config.toml
hidden_size = 256
num_attention_heads = 3
head_dim = 64
intermediate_size = 1024
rope_theta = 10000.0
parallel_block = false
init = "normal"
init_std_qkv = 0.0424
init_std_o = 0.0527
optimizer = "muon_variant"
decay_shape = "linear"
max_seq_len = 256
train_tokens = 153800000
max_steps = 7933
MLP neurons of a small language model. Each row is named by its layer, matrix (up: input weights) and neuron, and shows model dimensions 0-127. Each number is 128 + 24 x the weight over its row's rms, rounded and kept within 0 to 255. Numbers have three digits each.
A block is one neuron, or neurons of one layer that tend to fire together. After each block is what it responds to, as a language model described it from the Wikipedia text at the highest values.

L2.up357:142112094132142124134146094156138151055120121100160189100148151103186140126168142115116123118128172174154111127100139124132135127127128113068075137128159118121120153129109115103174097126168133121110126151132114171115109138140148129128145133167071140132133184128122108160116132155096123163157105107101184180126154080114142146130093119150156146106126120129120113121143115139133108074128
First-name completion pieces

L7.up105:115142132085097129129151173112132187138136123124154155125089118120103148159111136100165144113150120148151107132116131125085109131119093144121154139141143133090092125144112134084179150133129117128142087157156088090152153159105143167108140132105100109155095138131151131078139130104144169123129132135147142156139144151152156117101137090097146125102148129076133139129096157173140123156078
L7.up255:153088139124130141144143122157111146128163118160137117103155129131080116089125097139143122094150149107111114111101132127143134135138108163154086137085145120055207160104117150090091140105161138139136118167102093154151112149127140131136108075111098108146105102130099124107107164079177119164155106125122169132146111118144149125141114154151100126129103092090121151103119127105119086129085
L7.up437:108180148143171110102189147111087122139132105146119145132117119125162135099172127113121131128140138133134100136083112151104170119155112173178124125118135130109126072104114113109111112106145098118087137153181145151135105134088111098137146145115106093142154138110103100134129126094180119161138118111140136136100101090146138124173120161114101144161131112102156154188125151142093117112101
L7.up971:134159128120137114130128103141161142154147104080096134176136139105130151153140149114098129162130138124118126086118100154167134094116159121112112137157176097078103133118132100077105115070131113126092085131139142142106149143124148143107113133116123170150088123098088116111138136129105161179150130170095166130106148110103141109142120121121124091135104121145092137114132120114093151152133
Word-initial verb fragments

L7.up124:068116142131098103121143089084128166097186138148129159133139110126131145116104095150148155110166127144121130121122190117109144132110147129070139108160130090133146158104122126108142154133123144120142120099125138149126116106125132122141135110108157083174113134140124152184117116148090169116144162100121126154182109154157156139098110125163131127093140154104124144152121129140121102111071
L7.up199:142137107122122105139160128135107102125147119107128159073147121129138146133130121122128189122151119147105138113106114095140065082104143155131120095156148129155139160128110116122144109155150158118116115108134172097083180135131128144143123099139103139165132127108103145114141147128108138085114137085107147080130124178117124142141142122095149124122130127151084150163110144122126156169123
L7.up338:125129171149113095115113142117083136159148130137116119092116090102175175120157123110135099100150142100118103169126112128131120087095140107127123104118107135073126117154134165104107119166116117117131112102127109116122106146126138136116097144114131119123116157128129146187120106124158125091106120139109141110121107149175169101119155133148144093105127120161102074131099101145168132138115
L7.up341:101164125175125113114159138128147109116135102131135104119168107137161139130125088100091126129175168158134151155124153108178105110108155127135111091207137145090116150123121111098176124097138102111108068156136101133079137139156105132101139158120123191142114176099093142144139085155119165106135129114179147111141145114152113105108132129144150143105154171126136128138142152138100124169105
First-name opening pieces

L2.up113:096093082142163110120131146150140129183146111086144179092104103097142119124123137152137134077099173149112109128161108108137115189140131158108133148132149114119114130111110111094138134076125067118143118141144143160133107124083165145136127113119092121119141090113084164180112140105119123129135120128140165110122158126091150113128130123115094135144173149152144145132128144135134155134137
Split word-start fragments

L2.up944:103114148113113120135161179143147093097123125131152136114112113101158139166121139093155129143136155144084112127125122099166152173139125123101121119143117109099089133107169131191166153113121101145151121103127159086131117145131107128136128092123120119114179103126164107163104077171124105154140133121149125104096169137145170145115169116125120133084172121092125129110152103155163080142174
Nationality adjective suffixes

L8.up4:126135127105162119102122156140129137117159162104114124152171147163139156140120111097140155117098113115096147144158094097140109080140137159110127112112126104090131143094103134157119156127127126141096128096153175124117117074146111138123169141140114094117109165161128140126084122124087133101162125153127149116090112125139108105120132144101163099144097092094124151136106163078079147186146
L8.up118:155153151120181142096128113116141138090117120191156107123139119100145143089179115079101166127138100117124119120107155127141150128129082120132185111121089111114138139118073112119126135161122115157166144092138149138145075099159118099140161149128154132123108109141104151150171114152123143127141141152120152135121104123120153093131145148114155125112131121065158175081139157134109127143104
L8.up230:119124154097123125086125162157109151151116151117142136150129101109129127121179065137115152122156115101125112114195105157106133134146124123134144150144139116100146106129070142165157138072106097118194124143124117124115139151080148120163129170106147118170120124097154129104086146126110128135150129128116129164086130136124111114157122168113146126154139117138100115134146107119118117122089
L8.up268:113070145118125128124130147160089121104145144141083135108132127144164124148129101131083172107131137131145103102139127125112078111145143134131110130116150116109123122118119141150157134129171125149135141123087164132148116121101103127099092117093114114154159128152136089171090166135115128114144126063135103152139141161107140134161130123121171139099103120108128091105118133101166113170108
L8.up337:129112150102163144141081104115149075144111157143131112148156137119151142154142123116144161115093134142133125103141107145137179117105160167116126111133130137145130102110175108121117145119175105104116160141122130088096109069145140118120139146146097114152097170096104127132157165141125136140157084084127132119106126140099153125125121149128153136140110148135108166143084125097098153145163
L8.up352:146116087122120144143119127129121127113119140103133136109136084140096139150183124114115131119141130131119165141076142125124120117155149147115110081105154134105090106076112085127127114101139131140108141086111113107152124145119134130160158099098126109160120110160126134123122155179127143117102158092144127144129173139121124102139113144168168179092125123151127137138072136146172120102115
L8.up447:120124125085110157167146110154067131157126139116135121130136150121156151151172113169140154119118161117144128172122106110127139091141166136119142121143097070159121116133121101111133151129130090109165129084138171121127101130157140144156138102094113145097135162147159134134164139177094124093143147109104146156133088173148113078140110141125141176113162096111107138109096123174120110131095
L8.up484:143120112139143124115126137125078172104127126144129151088117120111072121152143133176114148141134154128129140123133083109136116115093097151139139079081123111117147107145124049075127122108116141106149124127128150128135112106108110114140099167082098122117160126154151130138118121142094176157135139098103116153152070121104164115164144104135127139150148125136121082201136148154133081137094
L8.up492:104152149137115135116126135102131132128122121181140149105122106144178117158133120160137138155132157154119108112080125124128100107131120147118141082122118106096144139136137081140126144079173114123167127091152129120148122106103114131118180138086127138118131117152163151158144121123205114122143141150137145135094137159108116124191116109140187185098129114123153154103110101123105156117103
L8.up533:097119100117176081148110103143129162149125142107145103178133110178139190131144148142151111124126091125103171133096131090160141110129104100133114104086120136126114106118122099104121099115105116113118100149112088130162110124112118128130118186139130142086103100098127132125167127139135161124130149083139081175113138116104149118160125127127094149085111128117110099131134171129117093160121
L8.up580:159069138100110128098156169098115130165157132095117119167204132110161173104123169125140147096124148155139150124142131105131126138134064142110134086111146093157119110125106150125108131093139121091153127144119145072141148129116139139161133129134124099120126128152130142131157187074138131125095117150119099162118135158093124145149096087123140155094086125115133131139129105123152090127121
L8.up581:104119120148130128121116135143132146128141136109127123165134130113136100136129153083128136131129153084106118084124159129143128123149104128126085135125142106098138127140132106084119117119137150116097148119063109111148106125119139095147135123133097195131092073106156097143152120144153113125132121110180083105121097130111160139109081135150130117185177125087104174175125174148133149112091
L8.up617:128102131118167077118159162127131114092145125132138120157123178108121146138178159134146152103139131143135132125143122146144173105130167143116148117113104118150106106090135101123151128122165171123173162141138109135112104159123168128128084119132129136135126144117090167133163125192120129137163106105116136082098135132101089121151114105147123130147115113141129112112114164097175107148114
L8.up916:147139124145163086071145122129125133133103121104129117111152104144146125145089121136108148089125124108091148145125141177114125099093159173125138102170151103118098131156103100117112146111159187155100161092130141107147114145123125108140125116122150120089117081143141140107160114124105092138126152113110141113110136155137129122133088100168091117165163098150148069118112120125133141126123
L8.up919:180132088078097115135133141119145159116100144157112147094147146137088125125125125158138117140116154141088128151159119103085146092114112122121119091098124113124129094103125094126125136162131173088120119073148103116127081146108160139140124128113135153122133143120139189110115144133115118143105140109111102148104163111103135116134141102101130134099143136163100125133116106147114120095155
L8.up968:112126159129171168119118133127113184106128172123151073151154113147153171155129104134152131129103106115117102098121119122131131121098091129141126134143153114133147187128146103123122118110136136114143168107110171095130123097131107132099134120109110104145135118116138181103164156133096163110140099136131136138084133128079143124134103194116128137114144137178092087111111142099119136082101
Coordinating and in lists

L8.up42:125117080146123158150111148101155118126144130111094091146103134149132154110143122147112152166103150098119141134100132110098173136139172133135123108121172146124115116141092088095094141172134125153126117117137129123075105098124212099136115123179136132116137171102140195095147144124165166071159127146115165101141131106153104081144155107131136175120141162089160161120108165155161144153098
L8.up209:128154120144115096125157141156124090161120148121083078140117131109134123154154129164132143124107138082122120115068091141120125118143144134182097147132141150112096099136114130053115139122122095129123120152111088152125114165078150103124090133107113117146118134119114129155126150143162126152170114171135142108128116128100134148102123108169110106105170143168129164113121116113173117148108
L8.up225:170129106147172129159127143134107178124190151097094125156087124159122137133136090139096158142112124094118118123097133084121107104122125143133100121130179080149118093103116135126110156116189087166089117137096105138119114146132190136140124133151103104127119124138107165157157141132146122099120151126117140107109129121135160121146113163183138075127137144121140124135123127103148106161147
L8.up259:109177124126117131143079077178102141142144135104118116088127120124137121166150115160115120169134135127094066141100144081130081171131133132125148121134132103119143149131096123103136148115167114115095128145136131113124134166101100136126151117128133114116115135130110149142100116119178127091085143139124118145121159106116130120199135114109119152104108072137162148136134155082100205149098
L8.up295:119110150117125154162150106123093149150182119130146144102114124103163105140148136142100170116122162130100119119144149159129135109197132132138153119111145119137108137106131096092153146110137118140165104142131119118136091143138117139125123140113131145157151134151088166110153121150141159143121120155128095128126138124087144153156117126168121135148154141142162126150135135125096136126135
L8.up305:117142122157127141149127146107110137124133140095168102142177135182154125156157156103111139121121104089110141128151097131097117123110128118144142150125101090106068121122113125087126117132099107113101137141138147124112077121162128087106109132145108137143139130158091123120150099147132139129164144138129122081114126124096150089169132155121107142144114124111177141129119119115147127113123
L8.up432:138160117146134147106080079143117104080128184125093114122145066134116153100142145109122147151112192110127109129114151138127115156116119112098124143160136106146092142132140129091137161093110170169105123094107143107105100154121139180095118112124090127098083115081099111172154125145124128092138092096070195140115073114133149127116168077155115135153133141127143108110153117121144112136106
L8.up521:122122115113148132110113161159132120133131131096170126139125135104151133130127099107152140115128160141136145201140161114123148141168127112129158146096167104093104118139100151139118095094114138180097158168178100093108152180123152141131105108159145137099107105119097134148122130132167118146122152168156096115130130154100118126157103131138127146148105071131160146094138147134073109104108
L8.up541:172182145106105152176178161115137116152119136101122160094071121125148095164110119139102156100117140111139135152135123158103115106102123179142153106128151116067116157116136146100117125077136084103155145114142114132117107142141094124122099104143132159137135079136088159154122135138107153096148134151124142148179083148106162112135139102126123170125126141090134141119068141102137101157122
L8.up645:134144137095155120116189109101102114186174145123129130127138146112167131132145102151091126153117131131097122158130102074125121177152122175163118127145139103134127129171151137088142145207141128076114122090147140119127129145102128128118124207126110130125087099123125118133149147124117139116144146121145133127129113157097104156099108107155102169107126116137127163109106099104132146162149
L8.up659:157151147113091106165140113140135147135152131058062175109159107139124128155128147113134147145148142126078113136118164120112127180108156156092113111117099129095118073136123158074121093081147113114102154146111129149148070120135127139092068159114093156137159138113120134133100145146125131142091132125161156156144119126080179148123124143102144122184112079134169156119148148142143110107135
L8.up664:124098133100163169145091158118094149125120111120122154122133122145153133146156127124115158119156133125129125142136070125123144205146146116110138147143133130145062102097156138090162111099126125160107156134113109147101117144126148144168111144119094143139104103097129122131064181125119132158143135150129119124150165154107152151149136190106136146143120118118095171129110144110105189077090
L8.up672:128138084098112128149144119126084171123162106142062134111155122129154122137117143119107153153130172165107144160101128133118131113097128151105143155161096114111105122167127121126143136077134084088130176131167112125128133134143165153074070114160133128127103148113123150138099160113134128123157118154120138089109119135156139142129120125125096089111142131141122114111097111158163101115140
L8.up689:144165076098091137102147120062138094140142115102159110188122152151137135140128126126163088152112130124160092083125152130120147136173115116100167099149146139100114131124127124107102106144131114162041139136130097072155102111152142146139137146137138124160124093107123109110142108121121133134147156102164148142179109122114112134137092130117091107111140118130123168116100156159135111131124
L8.up990:110139105122118107175144139123172166077158127123113157117106131133122111113115085114129144166148129121119159142098132132121117153155095094173170097123158134100126146126144125125181138112105105110123092134130106136084092115092139085104099131113121160140138081136114139108090120113108125112133153098105124140125161121157177135121128084128108079124097141148114169112154122112111187153103
L8.up1006:085088100144125177102199113124122120147138150098124114149138115108136189143118137142110127134117117166110104163120130104150105135117126128176123100110132136144098132146154137114099139120130166136092149113105112135099091173125142118140126123148107126107181154125143115151115138127102124124160134133118104117154154150124118116128106133127104193117149116106140158132092146115140138142107
Word-initial prefix fragments

L7.up21:089135174144115126114120096112090138155150158118149122134137113152111130107115136140149149119134158119135147175135100112171144164135140150140138103103139123124121104152131178112126129151117098183159165145148177121117124148098110106144140117131128146128129099179106134127148141135105109164129156090157100163100129103132127106120138158108111133118149114152132111131120111093051134134112
L7.up293:082107141119129113111144106137163147137166155127197116103132151146129130113124115158153110120123137157100145125134155126087133123150128153102151169143137106122114158119092169161132122146118141163105167153107126111096074149100143126168120085118120118136137095145121139116108083140130147097105110127124105121108147167111109108112125119144095153071147109135127118146120111122092125083125
L7.up333:122145144162194120152170147140163127081106109150095107165156175158116172115106121129144137089157100069142096115109108121126150126147110078149161135111120166124103110142142091101175149127148128100102125151159136144165177099129165110130146112122148153087089151135145169139167112074090151130147129131075118113157113120127173124174131086141096156070143142118121098120122172124132181123161
L7.up911:132119135144140098145145128137166145118126127113141092166135162127134160115120090131102126172136144130159116107100129124116097110128149112097159096126147123145087164099109141112156121116163101119108135180109127159135102114092094095151135124138085108129141164116129131126131101161124181152138141096140095112111113139155147158145146126131139145103135099091135125137118136073102159109102
Possessive determiners before nouns

L7.up164:103096104132156158138098127117149135149143088158124145132116099142138163126147167162143118113122122104141105148090140125147107099079166100120118123180133126097107103150164117129097159128176139125142104143122160110126103136149111111140115097159147079153148143143123085154124123112160158141155135127167125107129173133085163116165139172140092120137103120117127126100125124156155071103078
L7.up524:126154132124132106096141153165118138108138112120106132094104151077099132101110118156102130118120119132101159144106120129122142173100164110115130117090126075118122136139130075171112153125128136127099144099109110091178152098130125122176129144132126088157144124164092136160101092073132104107132160112109113088157131106147157164114125122129166148157113144107178112121137129135120140094150
L7.up558:151108109125149106114119129107128143100127148161132133107176099113158112129088141177131137075106159127106110151140123123123143145113146063113156116132091096123097158130084112122134144143150107121162097124136143132125175150121145153095097138164107074116140117140111126128107105082142148117143119088148132114131124134156141111124155102073097154106179118181143087117106153128134098126103
L7.up938:169086117139113092074099151096110122137127094106126121094138114106108135146094196125172128146102146078154102125181146166103114091085134139096164106124156079167108139123095102133138132124192150166140142135120163125099120122116083154159111147103155123132121139089103121123135103092098144149142109113127141142153181118096124079139123155181130149163138107097130096121160148159136128106112
Indefinite article "an"

L8.up143:175151108144110141155120117111060118128134141127107124138119078137131132119127130115136172136131131176120120105129153139145139128115140133156119132147143141116171112107107132128136120119116134129142119111145170117100094151141121103153141142068133144084140162130090130107125157102111104125155128090116118104090128121147128114105146120102096118192152157102133100129124097143151170122132
L8.up148:160110117151156116073125076100112157149161146165117136146124141137117130144114130131092106114156124121096167106104125116137132153131107128137136096165111100136124097159129137156142114094128108112130109170113129110117169157119109089112115111124113108096145119110111122120138104114092097160185146142089158152157143128184156146143136115120083136143121112087160119109124136140093145128132
L8.up183:159105159129088094084103128139120105112123120136095190154134134121121162125116177110128104099174116126109144129100104111181108152110106119105141136149160117087105075154153148150119121160145146156121150130133153140135116112072120119112104149146135102152159099104126122138162133139149126154138106109171145180139115135150135101117145117142161162118157081125128097119215076138097107092103
L8.up184:103148148112122157137124134130138129133127144151126132142124121132115120155157097110098115158112152091149123140108148139119137143094110139127133127121173143131144128150130155082119125097097165144153151141120103095132129135103087114093129136162167142111145132079139129115164058096144143130104118161205145117106134124141135136135137106094137135117103117112165105096075106185148135150150
L8.up205:139089170153110127137126073152111154140156126127128122125107125139122149170108159140143107069139171121111125130112104129130127155124135162140121158159121168111117125110090143117152145102162084103120154124122154105148126120179155139146103146096102130170146130105118126141141114088125160133119131135130121167135111137096146142127159144152105130089139095103144115128102102165134071067103
L8.up264:125147154105134077125144130149111148116114108127125112139166115128118139109144110151126115113154154140109143142143130134149138125138166099127111124162110131096122159103137151130112096101138125118091140098144123153109111132077128103142140142128072168104165096153101176150095118118133160166136104111105142163117105086152150174144128113130172118128131113052097134154171147169119132130122
L8.up434:133141115110131105160139172136185114111159133132093141117147144137138099128129120129108116137147138107139099127141178102117123096124112096106140123123104085099135114113144093169122156088155141153166147131104158093131130145159118125144104115143121114106131084156129133140118098146125134120102157126101140126102137126153170122115136114130125106104142124134169102080119093152089083134105
L8.up485:124155137113151119102095113139113128151159143093127123157132135102141167117097132152095116090123094154149106154156127131132117118112075143121148123140182120161164133079167048140124090101119153120112137115118140145130136096185123144116127122177144122148108085129114116107118145158147130113115153124157154094131179165094125127139131142126163090134106116165113109094130160121119135098134
L8.up503:130155107064103095109113143109134120144124120173118107071139145128105178104120139160117117102111165120121114106128131114167153163113107122173147128159102119115100111136089161158157119117159147123124180106126134069114151125110084128147123109120114151144142141119103137147134114153155156107149132109160146121169119109106113076115125081128162100141125132117132132127120124154134117149085
L8.up524:152083123100140111110094135129146139096107138140149142130165138098107126111103149117126153112137123144142159095143140096148109110133101109130102141150137126109102157151125118138132108155105086158120101143152109115118172160081094160180159092138117113120132139143097130143125105110143140105135104123147130131167129127114116159095120158163116203152068090144091110133179157126082102135109
L8.up678:149067130138136123096085137159186096085111116176120090130122133135154109107133090084114140130081081123161132135172132162131128085141100129083144115141113110124125135143113098161139156147132128129173098130096144098116129145118131113117160138099132143166155106111093126163150101109144110110122116103157141104066133137136128115138114075145098197097115117130140140085145144141111138098103
L8.up717:145081163142143111071081132184120145092107122126145101121158145140094116103103151147108142114115141115082106142131102093116153125127128128166134103180163095147121145114149119136160121102149142159127112128124161081117133108107119138133093092128143134159114148114107144166137145126161128154111157112144134098122159157120140138100108119083075141108152181127160151108171123117103150114124
L8.up765:119144128127091152109116151129116133124151107153087146146132136118108115138095168167140130059165118151133121123118120118124123140149160117144143133143137093126133159136126128116088151118117108107148128137151140083157124141169103132137160107164107121131109123125125121120127139130133175127144120105146136130131151146125091066153086140118167130141145103150122102096128148143043114086139
L8.up780:135129136125114079127128142151141190107115129168110147155162131140083139115132135084122133133065112146076100113156168087158150134103134118106148149110106162129166146142139132134137105085141157110115108100116199071154142132153132119130137096148114102118096132133124137133093102175137131129134122098147135138096140106124128133124151143088139130135120136120150095115118110152128093086168
L8.up844:152140115145134133112105130107121160111172115113137152120135155126136139143160146142102165138102163134116089108116088110142108110094117129153083128166137129116120108165149107143147086155124124126113104139065160112178090075092129118156117174123121114113121115118136135169102107132124115109126120128117127110132140107136175129109121101136167122137133103129131160103121135139161142130094
L8.up975:119157158140115086124140147116128098127140088158084125118135153139107151122100091125124145152123131116160152137147122142127122123144158098156173120140102112123143136116115105171154135147113114118076137157110150091126108143079151106112106109076128143143140141130137082162136093128108130127130125138188127128170128113159114117102159140163110084123109133073135088141135138159063146077125
Article "an" and "was"

L8.up129:140152125147090114122172118110152140134169140171081153127141121135123138139138092132154116132171160126078163153120101179110174118053121104140166111165150092158122184115092148135134152118131138148111128128167138104107152125144126178147136125093108143173101140113145086179128132093126146125111132094161117136109120128162133137131112116108144119115136144145101115113196105118158142142081
L8.up169:132107131081142161181091151138114156136122150104138160106140163118113123151112159178107145102108123117113101108136180118112155134138130132145121090118096162098144128108125131156125131117148106130110125101141156106102083125150146142143083147109156147106148121142125119106161146129178155104121125134141136131171124133157127106136156155126102089112119098153087108107105110169157108133100
L8.up263:125105157136102071131165158112117158158151157095120101092154135159156178096131121128116134132120157152093164157119112136121149148141112090147103146130117112133098139135134146105082112167144138067135144151115106118110142128100143143108136139093147136115092107151127133139137084110145144112133126114126080172102129118133142087139073132108060136106120118195132166138117120131143201133153
L8.up299:140137093176167147114163122100077107105132133107125152137156146128115110151130129124127116116134070145128132134165147089125113139124119143117179121119111144062140130105110141117127162127131111154113081112119080126106145130131164113126147172131101140088168104113114167133070117137089132131130126138143136102165122068120138124088130166116132131122096099149157138079120157138154112140152
L8.up443:140116162083152184175196103097139123139122123124127121136104112138107149110113114132130139118094153134154132150139130118108138129085169147143157110155140123115131117086103146107168159126117102137140084129130178116104092131105184145164094146137146151127113171118142121133119135114105107106143166123083154149135124141108112121121135151077127143106101124134087102152169108130094102132090
L8.up453:156166155117111107105128174080083147105213130141113141093150140173155142147141152115135130134120128189147127131116144098142184109125101129123139119151163191149149116101128147149141117094115171158094142123140137104116122126101119145113164142152115121109124153114147148126129094097141137116138131154130119119121126134114117125174120120065108108094168147091137113151117133124131151116116
L8.up490:152075143152129132158174111151158187147147161111146122113159136102141116095127088092116088108124137140115133159125112074134117126117109128134130099126160133111141125165097116115085157147134116111120115111117147118077118120124149148141173129170139122153129170148155111129110136125116116124127182102142161107146138151166140094149134127121135111126144159130125158134119156142140140078103
L8.up559:156133166123098133157102115132129147124101125136179120097156136149128179112110168108122166090164139129136099094089104164110102079121104119120097096134182121138140095138113131118134101112138092137072135149122100106140131140139119132125135124163091132112119170119119091147137093174121084133131119152177141178112122174115125138130132151154125150095081144160103173130128157153111134154139
L8.up603:095107143141134132110133115124132168113128139138121118068128148107145116097159166134129114162126146158101111107137122094172130095094115110109149115096137109116130093163130143142143123128084135099094103107141113131128146104155129113132087162137117123155174146112132111157112158056159163158143085067119136150176148160148149115131148143116169111079157082154116157171136085148154119104129
L8.up648:124106124155127102097167173101116133157156153128150105130140147180114115133149111094111158135138107150112097121087144115128132157131137084151112104129150158177089145116124149141166140138131104108117128117098114131144125143149160116124121122151132097151100160149095135139150054122096160150139130088140139160128136082124108145133103126144107103131084150143105135122138116120115121104090
L8.up661:124158128156144129137141105122134152114152117116113128150102158142075155122139100184154139106115140164122130145089121111119165144109117136190131115132126120112117140141118140116140145130138134136078100141128125157138100136137121125128151122139109114046147144058137133192127156139103165153127144165140149137157134127149116130145124151110094159075095161128108155133141132163116110150109
L8.up671:121115116144180120154110126116133118100156116122182104119157202164133131115090148129094142138133141162125142176177089142131140129164103138137105123106107092081124174138137128138146127135164126099091094118098091144086132144131154124142159127112100145111135118171149117136121124175176120101178140160090076125144137140160120187143134155139137128127079148108130130152097149107100099144094
L8.up700:121141143157118136116167135099139140157164161127105135112133143169130102130098121143129134097166143113147164105181139120155168133101141140118146143112169133101154132146105129161119139147143150103103154109134093112134131100144151150117167143113099104134117129140125160144136126130171117118143147153103132119134148142114128147142131114112108134110120122159123071140091103102134140119134
L8.up705:113078104153102130120128139107158167103082121172108154070128121129111142123105114118095181129111117179127126133123113141136133093130121097155113133121102151107121153173130187158119126144126126126126111136162143111135097117129130135129165116099144128121139119159141103159138119081139120172162116164139169122117138167116169112104126125145157149119112122107115133154145121123157144121171
L8.up799:124138129134135141130134104139117171105140139103145133117142127089149104112158136163126141115121151165085114127138180171159149162099110099128108153140129145126125155145091144129161115097133129129130094152123104137132129176120135090141136116117139135132112086128151119142148131125170159151119187124153127103113099147153152143142086116125138132138080151136096115139131161115151127087141
L8.up878:070183112117124138116144110109118129128141174148124113086130163105140163114117119134107127160152160102109146133123183098102104142120158101138144130121153109116156140129114134119159102104142122126122119130143128151118155141137113061091126179147128081135126134138114114143125139132129138136176145075131140142130101111163168096154136182111149098161120114148065157128124140122132134140115
First-name final pieces

L2.up494:136114142092165078088154107181120119134127101094099126185192146120163111123125088135123155110139110145137135148136120097105158115111181143121150121150128155120142145121110159125150130114141158125128137114120110160095124126137117132129144157134087157168138112135118126143151138123128097148114122086127160149101131137113112114152103140157145128129126122141118178122106174125134077121135
Coordinating conjunctions and ampersands